Weights of a small transformer language model.
Architecture: LayerNorm before each block, no position embeddings, biases, tied embeddings, ALiBi, capped logits.
MLP neurons of a small language model. Each row is named by its layer, matrix (up: input weights) and neuron, and shows model dimensions 176-271. Each number is 500 + 40 x the weight over its row's rms, rounded and kept within 0 to 999. Numbers have three digits each.
After each neuron's rows, "fires in" lists the words (lower case) most often at its 100 highest values on Wikipedia text that the model never trained on. A number after a token or word is its count.

L5.up528:481527498479565494512509499446557515458580587488498524468536604534485474534529509551489532560489485507500533429512480527478534427497510458536466552554498423514475467499514526542445512493495488462514503457463603504501520539395521524495541517438478578506480531460541538415514525503570425435
fires in: "after" 37, "during" 19, "of" 9, "to" 6, "before" 4

L5.up217:482470461600522467484486564494504548445576541427453483437527602523510567453573468481506476463467526481521477514531495503514539482521447482508570570447505443531552457453423556539478456474535492508516536490537549456543563474523437457463545462504450462488512509507479516534488476502494493552
fires in: "in" 32, "mm" 10, "of" 9, "meters" 4, "ht" 4

L4.up945:496521502448464570520517583580524517547609473570474480500478535468522481525520559547470461406457445445509504513516446518485537488521454471525451545541595532473524446477553476471480492558496519464455505479479518499523504499476474506512536458499466549473557512545527515520547469526507477524
fires in: "an" 96

L7.up117:467496485512472496460449447429516480461529598488516454484458515554490481522466518471565485455379501524572383503489496524501547518470499544456519532457561566520513468501537435554463573515503505488577487481463531516527561507462521513439498568499474500494483390432456538516527482534505452491
fires in: "of" 58

L4.up1298:453497542537476518495517507515468521462463499440555511490547558457513505462482444421516518558424468478466537516487419464530557478449505526513502533563547464490488509403586432563462497513492501598523479483592612459510550497482461514452490444490468458542492552496502508451530434430558517529
fires in: "of" 38, "his" 14, "in" 13, "s" 12, "for" 6, "under" 5

L4.up1428:545457525539407499451556484470452552404575483558495474462527524503531504490457528513499457602581501512551498541469540467451516494519475445446523495517511540517471439465473538562536572502518544495444540546507511470509571436528545528489515560510404500508444464488539477466550509490531458519
fires in: "by" 51, "under" 14, "through" 9, "via" 4

L5.up1160:432549535494485459496532420447469561418503498553486487462533517485472456447502511528443480533503448470511495522460464516609543480415476568515463496478499476503495501430506500528463523520459486496451554479470565528481583568507574507533502519438521445477479484532475486444546516478538560482
fires in: "in" 38, "south" 19, "within" 4

L4.up1441:484486545490464503550529412463535507484540525507495457443530461510466485449455494479519504457507488621468543470390515438495541485542530556491486490488504506484524463482567503484426454472523548542456490475395570537462460504562533493473493459477480514542492526457485552493527476547550518472
fires in: "there" 24, "to" 22, "of" 13, "significant" 4

L5.up198:507504481555512536540494516440493490483490488427514432541488517474505556431595440480481479501505566513511455483474443513485590523517526543468540540536509460472419457507511440454517513514481515477536503487500517504505429514433502506463544459571454490515479523507502454515549456517458449508
fires in: "is" 29, "was" 16, "not" 9, "s" 9, "be" 5, "no" 4

L4.up852:460472547503587509504586402457484526501523489483461457553511443468540438437466470458447494546502471498493544477474536570506629487522594531594514462556512489531535541545450464547450475474471528474529504457498473518478485539487431532453512523449484502469487521448527534486534510451527538545
fires in: "more" 29, "very" 17, "of" 6, "t" 6, "and" 5

L4.up494:523515435474518576515449489437522514524484540535441462509468498517505417435482581513512480504529511494532478489466454571554539535437508493583540529494537434499452515482474546491447511453564499527498482449582542485510528570516535551461483485404460510498450450490512490465574489431534472472
fires in: "despite" 12, "also" 10, "such" 9, "to" 9, "after" 5, "before" 5

L4.up307:519541496464435450554535415524507431513497517437493442501513521536616576446516501488515494518460508524406447540438506519456482571505520450499529545601511499493517550518509535522516532576434459442489469535427494519456576498510517491504504455463483504476501494514516515503564535507565510449
fires in: "it" 26, "them" 9, "herself" 6, "himself" 6, "republic" 5, "themselves" 5

L5.up549:485446463518541544490492478553443496504460510507475538448512564511544510534512549532511437568455489548518498521554522546511565551504458493452498522467487514519472524504435445483469501445542486479539447525524468561475494524439573426518531480534552538507527551559422527482458527504492502467
fires in: "to" 38, "and" 7, "back" 4, "soon" 4, "into" 4

L4.up1504:502459471484468560514526470463527430527509589500537499536430571471518467576522513548520497495518473497516485544489552475483453474498442467515511517518547506562499482511459531572431522562496516428533454454503478513479516476487565467474535532466528596613553508508512388504483552450495480470
fires in: "to" 34, "would" 7, "could" 5, "also" 5, "not" 5

L4.up5:580541489494433529505524539532544570504528502487523479463447531528525463437564458518538472439508451465487523533515486550464514469512509526522458590537490522574505457503519443434442600462474581524506482508487454471553578496445475573521457518480457479499537461427569488482512471435516444487
fires in: "when" 39, "as" 27, "where" 6, "how" 5

L6.up621:504426553538472532525552633477431449487555487538490510517521511508530497493497442491531455507455475483468506515543444464515559456462416480489555489575519438446469411496474499534419534454504515495490494528496522459543526480530477499501577472474555455473474484476441472463532495457463473478
fires in: "and" 31, "by" 19, "of" 17, "before" 8, "while" 6, "after" 4

L5.up208:460458496483479547522533508456490498577489465504485471534519510524490510540507475507529534536458452472466493530446544581491527472564531541526557509525507536455516490468522463519481519532538478517594508485453524480458426522488476437497502434464508600448501463490507432505457470454532474563
fires in: "and" 53, "of" 5

L4.up1352:426519540500578519540569465425477506500506636469513513518512490502514480474470484480457544393519530550571492497515450475454507484518431497521490446483528446482457522541552457526534499508404455468503477546504414452448443534491536533464482490466529526521478538505530462409493515458550488557
fires in: "you" 17, "i" 13, "s" 10, "we" 7, "m" 6

L7.up167:513505498492529457412552534457498504401443456449420491508493500521537471523465472454530481546409504556497498476571441479491519469477481478545502558455455481478458532415441463535559537461461465489443514430521440493531483495504459513483443475507557515548490526525534510467519521499519478541
fires in: "1" 35, "2" 19, "3" 6, "1st" 5, "7" 5

L4.up1101:488563487461438513437505511473551454547488494481537394528447518509478563489484507479600483496515471469444457518468510465494541553560424522534472472539532538449467449526477458509495474458489434561472515530511590514449573484480461545399455491548490477503536513508552503499427543450459535472
fires in: "as" 27, "its" 14, "it" 8, "his" 7, "of" 6

L6.up10:417538463546562498479489490531512457506437506528478509443529478514560556495454483529492526469480547433506465524530482545500490445512485455501462564538537527510466451447369510503500485496533466484516610533488477476457444537514555541515440467506522446493509540465512526513477547512373582463
fires in: "the" 32, "s" 18, "his" 6, "of" 5, "many" 4

L7.up1026:517495554491480506532548508408459420496506500404523533532559480471492486410493534493544475489481586496454501512532491500527518504409519538506585511449568476547505472413547481500515476509512462458493536474497491466521494493488520503536580468535472498558401486526493593547500536459500488477
fires in: "is" 24, "he" 20, "be" 11, "s" 4

L4.up2:458478575471534518550613479580525486489533494541471504532474502420471485499575507529566475485544449438488524480512470433493528492468530571485545564471466492467505459555532522559418558505452498468588530561517592489501514571479494484446576523501448547518526500445562457460516521476465520482
fires in: "and" 35, "or" 22, "as" 19, "later" 4

L4.up1140:520474485516498532469546455535476471503518523484520547577368482497510485448558484493464493550482487521533399533464465453446584468508578510495555509535468532514452487483419408493493554542548468479550461491493438515531530470434448527496514509585538485524549491526465524489406433412514558537
fires in: "the" 45, "s" 39, "his" 6, "their" 6

L6.up186:447506470487533512550563505485485535488548478471492437504475486450545429499482580545447497497444464504496453505472476516565432434519499457543475522479487573537502506487431409498505482420511593433487552501503481476450508538498511429502491466549512484516484471525505495449542453499588587555
fires in: "to" 41, "of" 18

L6.up933:501516516536491468465517434487539488550483538481566579522476508519525518537510479508525547487532499474509480494427454476528503490522513414467430479544543503434582567513470488503445496558508486442460463472560404465551520497572496509500531471529510486498558469493525460595506528461481557533
fires in: "of" 27, "as" 12, "than" 5, "too" 4, "from" 4, "under" 4

L4.up1264:496532515561444544498515526489508457508427474475541534497429495557465459485531466466539496524461543508487548557461562493529546496464451480518476599450515482513513475495453432569491496484513479459426503501451448511605520538514439503452481531415521497505526391602556493388429534494521454469
fires in: "of" 13, "those" 11, "two" 9, "some" 9, "several" 7, "all" 7

L5.up455:503496485506505504546480534425476499555445476476464494511431473541472442460513438533539499471498503443507564517511466432543470521462471490434499565458470515467528485543450481554462565462520463499513547490498579515477510472535549525593514469511529413502476508549551489462492567476495488496
fires in: "on" 74, "along" 13, "of" 9

L4.up239:399519526482535480554561517551549513410456512477504434497479497624579543517544475535517531485509490513426450490531467458520499480537504441428543505483504494489538519525559536514520477500555521493523498494495492561527446485548505575597600499454476487501494445482563450507491578470580442481
fires in: "until" 23, "after" 19, "before" 14, "while" 12, "since" 9, "to" 5

L5.up1174:556486565462499456543481463487454445500510500535440516518510553500473483509517465497461427565489476503484542503516474482461500564468492522478574452521469516450559482540501457521458600532530525519538530522489420503524507462482524514482519480541438543494415554506495513452462488538526542479
fires in: "a" 38, "by" 36, "the" 13, "via" 4

L6.up582:560525508500457510484543550517480523412527537496580450586530508527514537432618484508515492489456540483535435508450495526503449435487463521513544489520506439529416525462533512515451518498582501497412453482491475491519406564557564503477549500532487449478482505514520433505499484502521470449
fires in: "in" 44, "at" 11, "of" 9, "by" 7, "among" 4, "from" 4

L4.up1294:451549516447425457478435521559478482470537537460499521471509513489601451461534462521566552462435468481501468445530473531487535496462522538532565466567604472462475543449483502468464525509486551427471537469478566544482517510515469499520483503522520459515456515485521504481506523515516534538
fires in: "of" 60, "both" 13

L4.up1393:475502487516463468465499489447530590490493510493465427498522433511556481434534574496512509541471506414529504510531451507484561497482473516503523476538550538505443485503501452480548462490503431556582523497489483510579546523533502514437544446453483522478500505465555553482525497425535577511
fires in: "most" 23, "only" 7, "and" 7, "more" 6, "largest" 5, "not" 4

L6.up1248:507485530504520472512515569467502455475576571436474490535449543428490422476432454476486405559480530518470585535547408478501522513518449505508458532523427480426465482506512476477524519520478514488501531442508573468513555521498495462450428453479449537479528525476492513460492560453555491583
fires in: "s" 19, "that" 14, "an" 13, "its" 10, "the" 9, "series" 8

L5.up1003:431474456465594443427524442554542574504485528550582523458441463524481516519475443493531503542553513515527519509521523438499517524470495498465472526587581510525476476557562510534547511527507493489459548527523521554408427540552516494414467494527511520464564531502496488453472532565570450485
fires in: "as" 25, "to" 21, "their" 8, "against" 4

L5.up1361:551509503432473527509488403513480540414525538442558538490502559492559554474460528433446492466535486471522461481483471471549492520494512531485566465493442450535466411415477555504408541443564478500485522494434441608520467518582555529513546467399515487524578443562474399504559487548449511492
fires in: "in" 79, "ingrid" 5

L5.up1363:508507555453511557479521486467477455452474432519542439467466503514476546562513482599563502482521509581473484512437505460566454612455512487517532475495511514523534422492529543528432518522505522526436509503530520496453457506501587526518473507466460559526473520493483432515505506534533469504
fires in: "to" 20, "despite" 14, "under" 14, "with" 9, "earning" 5, "of" 5

L5.up510:574497521506528446483459549449470462495519491530589462408489539434538621425549470558473557522486487481519503488536466516467510506476415484471404537528451474483483479439543507587518514487507458450562638511497433552513476509515500526451496421507496490468543545519524482429454500562478477508
fires in: "and" 26, "of" 13, "to" 11, "for" 7, "that" 7, "by" 5

L7.up1330:503513495506434526558480476480475484496584424501508493532542500495564539479467512543468489462483491377453480426473497516529466435577506469499499510539529529454444488473464490419534461463563444483513537470495521523464510465460466526516455469515419545454559469530475529487512430499522423515
fires in: "an" 93

L4.up1041:505482422470523445480457461529489541409444462424512479460519506475558479499461530458528545423466476560491475485470444511529574528568517547506588544538458446487516529483461470553494452501475523517436481502487480484472457475483507545425491480491500526535505502481432530422470511478468593586
fires in: "the" 37, "of" 15, "s" 10

L7.up843:426562506533473458620457474485535487498498526518525524485456462526495460526475483524382518493481527518486466517442517455510594517449484529505475522609478488563496488495524425572499488575569528403489515501469456470541527506533527473528465556565567574466562490436510492482528467522496453542
fires in: "as" 21, "an" 10, "of" 8, "for" 7, "one" 7, "the" 5

L4.up1470:516482484520463475532484538418488499481569495459468531583457565517547548503520579524534480485425468494564528470461478497546494446482489422468478415530523498423531520411503564475491532515446516549495438547483526539413440500499514529479504495514512521540436503511480505487465535471487498517
fires in: "of" 57, "during" 6

L5.up781:568520562535568537505455553456505511460500495554525497504506526463544445524516474465456453484550484482441555482483513493519495465490454470476490482521507431498481437600469468447498496468546451452457452443457454426494488495514467549536533515534515518429466462484463455521514515532518520468
fires in: "this" 68, "not" 4

L7.up1367:546525471482533506472429539500466583515531454532466480549491462453502502494573504500491545513524488497498512518517529539531489538502540580533514462482533472536545468542483486477550502487488428502446437447526570471535507505519541429473486550444518452524538488486536402524532516500557435517
fires in: "to" 29, "and" 9, "would" 9, "can" 7, "should" 5, "not" 5

L5.up792:523489472496532586465467482479489519489508501472428488548500519424484470458539502483523474484550589485546407532476468498493479460492471531460586509447486462566497357531526505498488447432457491533499523471426466507510481535416523471455532497435562545498542469469502448487545449506533479523
fires in: "was" 28, "is" 23, "s" 11, "would" 6, "in" 4, "been" 4

L7.up328:555570490511468467481525505515568506487501516548471487506568536578558502522441505538523550475514606547492452447427519502555476554474549495511567501493562509493446441483464448485487469533461448552633536461513431496551519528518557492441532478501513510519503573481454484497521471486476463551
fires in: "of" 44, "and" 9, "for" 4

L4.up355:495537427502519564511505501457532517514516518526549534537590474498529511546439526447518456519507522541507510488466520496574460557495550444520527507522538573484495428456489538499510573573576443401557539509442428548479558500435512546478561545469552550525552395499504541512505511447552424463
fires in: "has" 44, "have" 11, "previously" 4

L5.up1065:471431502487479588494481551471487422504557516482565572531501494519538476477545550552481459413459504453512434507532461446517552500434480509470460559544490499469478502528467491486523525518538450523523526490485488445554485520584447540497556524473496522561432530497562581450410512550570469486
fires in: "is" 46, "was" 31, "are" 6, "from" 4

L7.up1382:542457519545499527586467448451494516394497559528520560525554546526495443501479532523515431459577524469537479518508458483516498508502479424540539569430531478482447524480526451517538507431547432489460560484537508571565477466412514579405484420449431521460513525499488443497516555475487480517
fires in: "in" 18, "of" 12, "into" 11, "to" 9, "by" 6

L7.up497:538496491490499483442431535563581448433503533538499435492591537515512531567511497551464465550555574470500518493473514469555526520435540406500538445496496483502510486474539482541546464534505533418528514468512481493519492503460481490574513480492515533452466503525554409504477539461512504529
fires in: "as" 20, "since" 17, "until" 11, "and" 7, "of" 4

L6.up398:431443465490521466559560496476527525482463527506476457542495539555483438571491467480442439495423564499581489488522510516530523461425497487487495450523449559456463498396470473525433491510498455445526522538502497519526496452474475491464518510444583516550516501554471460512471489513550555528
fires in: "not" 26, "however" 12, "t" 10, "and" 9, "to" 8, "never" 4

L6.up1055:439405453531524442484511456440496513536530434512515466555499456443525557449457496542409494561472443515466462476396492580462529515452438438474396512460489479466496499487436501469450446582463504479462496513475452518525417520482456568533416470521488519518535489487514583426531498533469491489
fires in: "as" 47, "the" 10, "of" 5, "a" 4, "their" 4, "its" 4

L6.up507:577539483481580455455484418476536544461495502518543487472483519483515522555528565509541448480490551425496530512548489543537527462442482532476449462529553485481508502432447495414515537447468533387549532552485465536534511522551499486503472562486512539499473511466562445545468476413519454508
fires in: "to" 27, "has" 24, "had" 14, "have" 7, "also" 5

L4.up704:539490566488546564500502468533450471398495461435609528481530476544421573547474542510494551523434542462478483573563460556589499555504435454520533460509551447453518464541491541493449430502527498502474465523517502492485520513445472562501475535456500558543546499500512432400484547475497561501
fires in: "later" 18, "early" 16, "time" 7, "late" 6, "his" 5

L6.up419:472524484542529400495494553485521525556471484503458460452480531509481471499572548462477524503531483504560522509482516438456498471493453505488506505454470463487436465356500533522575489507547502553474517491454496511479478430483618538501534450494527500468546492540554566449638485537454500535
fires in: "the" 48, "3" 4

L5.up908:491517502480514460456441609498424507509488460525471540446490511490494448534463471503457511452550521509527523527528516493534511481488494486577473465523535484553511529526491503567511441519516521493516502530453486522497498534465460500469503573413477551516511503493441466543458460509502560508
fires in: "and" 48, "or" 7

L6.up1275:518533462556530562516511482513465532453515488432575548574540437543493486460510500451536456454463543525463462473531409534500535494540558480521483527496568470509468487464401519435473476550512449461550503459476496517512452523468527490397489524494473488517474470451596512501525517480521557516
fires in: "very" 16, "was" 16, "not" 13, "the" 12, "most" 9

L7.up500:463441479525510488541542507446531570534482472449494510536483507527459462485485495498540457493439511562536480472455489473483467528571520500438519495492435473422486471449541419536521609409501535459535506473544495545504515485521556456541529477490508526583463578499530473443541448472495430447
fires in: "a" 78

L5.up1483:587477508438551456477534500469501560531524487499461469503464498524432512532476480514557472503463495469508448525595468502515500556515475489410468553575580458434520482516501512482506494498543410501498577528464454462506539565580550472539570505540531514456541529477492492536544558357511459530
fires in: "in" 33, "of" 15, "to" 15

L5.up302:519502487524452502496544557495558509469439507431472431521473501527541482504543503495514482548475530496615491535576472542496449452488566442479585533492506461500487486539496561529536540520473527509505518485572534566498519523463478537507500461452478498497522478409480433484483526499481453501
fires in: "until" 26, "since" 17, "and" 11, "date" 6

L5.up1484:452436570443420436509543463525543398472506507516432496534453534453541477555531552551479485546489508501480448503526533508504503439460552478480544436484463506520478459547515424481498506532487466411530481463444493481532562525492561450507489506428509532489523487502463515531521433480528466495
fires in: "to" 53

L7.up664:483511438550508504562540448538480459480548452488497452554509531503570449438474462469496436475513557492540461465581478474494530512485517500509512604576506471472579499554531491455550506378578432539419560470437503475498517500514486466544480494439506523576497501458509472516548523544531489527
fires in: "the" 41, "would" 13, "to" 13

L7.up997:520501475510496486506541444463562471585514509526478439510503465410500515525452492392474556413444522564430466512477539510481496470518485500534523543573433504496483513492495506528530565466524472450514443507558521561545470478495509555509499474443534484491495562576487488569486438570612518512
fires in: "had" 46, "has" 29, "have" 15

L5.up1462:470498426458572521475486409534547536534453472495483493500487524522509529486489485532483455432532500481456435599477435511515460566450467494513507542460473491422491539600513534567502517460474532525538477476496487508538503493501522582468524512459457531544493528548518545445540510472529548544
fires in: "had" 33, "has" 25, "have" 22, "having" 6

L5.up693:592519447491475501459506478455537495494526533535437510543465517456500502483495556499474459434448409429434484478489497475551463473458561516545515468534458509568540514501559475507439438494547503488456501506421450478400490486477533485463526450466573470544572526546533540536487499429521507479
fires in: "was" 24, "is" 13, "been" 7, "made" 6, "had" 4, "were" 4

L6.up1010:474521500483484500491443502564475504475567467485480568465402491593527531500463608458443535489470483513504432503477439508552532434479553424485591535473456453466525536543488534504473573550494480474502508491506557503485536580488519494586418509484548448475524505504488446466471522493450519541
fires in: "of" 45, "in" 14, "on" 7, "september" 4, "to" 4, "during" 4

L5.up31:447519522466545487476469561549482470501511513514511533504483459542491558552523495448533462552557459527476468556511469473525432539449465470471478466485565524485506462530473496449505477528543438505461503497516455573547519505396517531470522445498508505493545465438556464521554479531498589516
fires in: "all" 16, "only" 12, "or" 9, "just" 9, "also" 7

L4.up1309:483484499500557535453593458512560470531526545521592445484514566518491521488521466531554519526480462521606506476533457450477544515505551474419553494545504472452440524501501535529446542541606448492508490542467526538585488530453515436455556530432435451472472492462463497520490552518466574581
fires in: "and" 73, "of" 7, "than" 5

L5.up1:480561500466463480550514457459486488477435507541483467499508439546520444429534503475534466445491467425561481480444508563559485547482547427451437518542424470489423533499473506487496506421537448505471503466493475525568448511487470512545597581502516474458496516505438453495515513558439484498
fires in: "in" 39, "on" 12, "from" 8, "22" 4

L5.up1452:484480479552479541525495426541492459452518454517505535448404452551568420557514500448536452453463519495586389492508483511540556510507522428460418489502464447507517523525447470518518488475500515505515481460439537553536526542503540480466513441476504547489483564443514526444482540497397506518
fires in: "what" 11, "who" 11, "only" 9, "which" 7, "that" 7, "known" 5

L5.up315:516545462512532471497495538440501515457486484493427483594508554478552495462527553567400491534516476533393470474543474562525534476453522450439457417501498546542449498500427436539434568489499518481481481492456520455527500518516479503535529431423512516500518428575472616498530487396507448554
fires in: "this" 23, "a" 15, "an" 15, "of" 7, "larger" 5, "largest" 4

L7.up490:489523525459516536536487425452507498497441582481517563516451477485535584545520513492495426528506516470441496438474498470517541398548536419538501542525490468510592522461432511487500555490503462494511489524438484534547510508471451481529567471503455420482500497458449534516416521605587473516
fires in: "the" 49, "a" 6

L4.up938:501417492530571465476480533512480495535531463522539563497520514438578498489506564493516505470545491446468553503536496522507513518512530466539589493458458439504531521511482519507434528458444488542505468544453436483522488558521548471424531518480474536490555586502528475479529464474472529539
fires in: "that" 21, "to" 16, "which" 12, "who" 4

L4.up482:480563578418460536481510454513535528391565546439500510519461517503443508591552436428524428473492430484461495464522540544567493454522509463468484534482497463431425433541480496445520494510559456433499497489442445466526494502389552518478557449454445524482529495465492479466519476494465499478
fires in: "high" 24, "first" 15, "early" 12, "shortly" 4, "late" 4

L7.up371:509486511472459585560528544439573574462554470473555503525512527463450523498526483500422482513471459469493531443424473510506596412506513520480487564550507506454475524445501554457525509486552468442431527467452505506483524495445463512539482512446431511409561453490493501466454513575488499494
fires in: "an" 94

L4.up1534:549522520574496441501494455532474488458460490503497593490492498529516491518474487486561512507551539502544588481508532563531513459413567502492491557510484427440488469482504511471516537500503481538519546438391451476469549486481577526554503527459522558502486516501463474518501531430533458538
fires in: "that" 27, "second" 17, "which" 17, "each" 10, "one" 10

L6.up999:521515457469553505500476508489485507548490519496531577497442509484493521594477444449566453477530571478404501506482545460525470439552455548538491474509489593446494511442495527511452501517483587525595538525469490493475553513502489476488546456497548520524482532561498455450537497456457494494
fires in: "has" 24, "had" 18, "have" 14, "tour" 8

L7.up1104:575528489410455489499472480506485468513459509431509536493486504522491523497497519463528479572493559471469479440513609514508528436468522474498484466465475495466508509456522511485545516572552520546625539521461471440454439568455516480460488489514460463449565426479568451458456459505516463521
fires in: "german" 14, "french" 10, "chinese" 10, "greek" 7, "italian" 7, "russian" 5

L6.up662:498510510499484561508488414515492462545469492522512531508488537487434576499509457499526518490544473506502519438520493520532533490518590432483530497424554582451523428462499518442426446437502481472544450502526464534554556535530518563442587567520493552557484520526559478474434524490503535519
fires in: "a" 48, "an" 12, "1" 6

L6.up66:502494532464494447417487510521472534493419479572513607536521480450487511520489497481480561455508512571486439475450490496491502527452468436511470542559544492483472456548497454529480544473477508556487534500443453463507505498519467525515464440510417500496540501467499509527486605503508582495
fires in: "this" 27, "one" 14, "1" 8, "that" 7, "what" 6, "each" 5

L6.up1489:508475474475515518545476486464429448494465465501526522445521559511503484538534432378535479558555516525447423498457489447515424497505540473514472573562457494436531494525524438486519518535491429503470591492516458563471557498464515444508476559501511406568471454539546520490493531481506542533
fires in: "the" 56, "james" 7, "john" 4

L6.up909:509496472454539522452556467521497453548462472461514484548531451521520502458539481560488464534424460556494496463442444544506549563472527457486495544516471514480489439510449514502473516424446477439465469506590545439450471573503491554483544507470609491543507524498542491450496543508516469511
fires in: "most" 21, "more" 12, "and" 12, "very" 7, "s" 6

L4.up268:467499456435446549589396493475491481437512470449492512471454548487459459525427474481485449575494482419496472504435589517513471481543500433430463507502488451524460498529488545524520512533491539550426525490490476587496495426504596447460508494526476557461489494575521504431402474540525529572
fires in: "south" 18, "united" 11, "one" 9, "that" 9, "an" 5

L7.up1150:548519481489471485510490487527542500470535553453548543528497466510546466451566526492501536558486506483513459538487423554494521541569527490532520535512539552504563448526488447483481528480456537540552534487521478424491466507474466585466498447544472465514475512495545412457470513532490452460
fires in: "as" 33, "so" 15, "too" 4

L5.up285:572451473484528493528523421445428511446516499469522551560516463563521531514467492528491460525522524532468522541517487540486466502555467498515485527531485466499448503549443486467479512466530518497489398548479532518545512508478495453451578576516542449515412525511527449457479453534473524476
fires in: "not" 29, "to" 18, "t" 8, "also" 5, "now" 4

L4.up232:574548522497508545499522506524517470485497533508563464466530438489443420518514537542489471440446435473486450528505500475541503466514488474528466481494533422527446494503556489482489508557498480422446491530487489512477488535504531489471488481523524471429523521476408520426500445476567538493
fires in: "of" 60, "a" 4

L7.up278:508506460461508554553466451519430438523493553454484479527445538484406603424527475499473522510494513408503511485487444504449588472559492491475461429487525538552498521513450511536484542474497460535523510456515513517486448525504500595564499502436522554476517434477530446545491591537502526539
fires in: "of" 28, "the" 20, "two" 11, "several" 6, "many" 5

L5.up1524:533573468540554487436455485444440474471522549515551462551544517495455578493533487467500605531487500495461460512544487573512518499500519534485498514507438363535406503511529468490536547519429532484526513502504518477459512526443526486497546376476502534467493476506546483469541435469508436552
fires in: "of" 20, "and" 17, "for" 11, "matsushita" 5

L4.up594:561537477486503467574584463566532460382511581480479458481506558393483438602506461440495464507540506494491541447482517490480543433491520544500516557532558483475438549485454438438573510539493482500479517473535434554542472493468510447515498520427540510489534475527486491499429505468481528496
fires in: "the" 23, "s" 18, "that" 5, "another" 4

L4.up1413:533506521563522514491497504535507525569492571466570476547555520543515559509404495504478468517463457480467518495450476476568495469443502582497511535557534502529458536540503464562565532506526444530525523523518402430519498629468493506482493494533501540500444530506518493429491446423450524432
fires in: "from" 53, "of" 18, "his" 10

L5.up774:523423524443534516535499464564453492495468572555510465473524459486496481499530483589487517519453476536516472504526503478491462465486508493470540495497527458489545467524487491540478410485488462538489483486438509539550464449437528510452542430446476450493496518466493481449520516466499488541
fires in: "by" 37, "to" 15, "reminds" 6, "with" 5, "from" 5

L5.up372:502499514529522551572539514504529513451470571415482564526523485504520474542506526501503458508505520513551515466440451497456531505481546494458488500481463463474532447579508463466459531468504534497545524503446498464427474544476465480457488532495564465476490505503544422498528472453430527469
fires in: "which" 28, "that" 13, "now" 11, "what" 7, "yet" 4

L4.up141:492559535450531533512494460525429499493482550493457429548474507554491542522532476580416488497544511535543496489447488511495484513494429497472562511488550477469445487560537589560446569464520570456513515524463544489497464495559491523482539440441519530548497546397540475500556472453475485487
fires in: "in" 16, "with" 14, "give" 11, "make" 7, "making" 6

L7.up1398:512466516523525535527496547447560486453496521525515406520425531498532523491510468497562552495492452503504514457491475548546479530477507490468557524528530518456480468511491480429544474584545532425557519540559522562534556519547497488490583487557571566493451491471539453417507475503502516462
fires in: "by" 17, "of" 12, "began" 9, "while" 8, "before" 7

L4.up1316:508562515483530499489640508426445530389503612548620522513458483498485414480505422452509447535517511482508522540489479474533509411551453542466453498500550455469390499553538517490437477512539467538538512454519523465439532498491508536482520478512462451422520448529508475521525488529533521485
fires in: "on" 26, "in" 25, "for" 19, "to" 15, "of" 5

L5.up253:433584464498405417457556560534429468541493500440471415469473493515507394453490454520475549561520502492450488532529545458495471491456476472495460476507452564556554569576563526511479494446545527541513505529583507538605484603443535514500511559533488490446477465535453482475505489553503467504
fires in: "at" 43, "of" 7, "from" 5, "than" 4

L4.up267:542470530456506479520503450560451487472493477429543531510507530487537537487573541539491495506543476507517539519487484482455412479536511463528469484495463511488424481492500436459440475530561494523545504419535499443417516515499456547487545523408541559457536511517533500524402522471568470467
fires in: "a" 47, "into" 5, "of" 5, "any" 5, "an" 4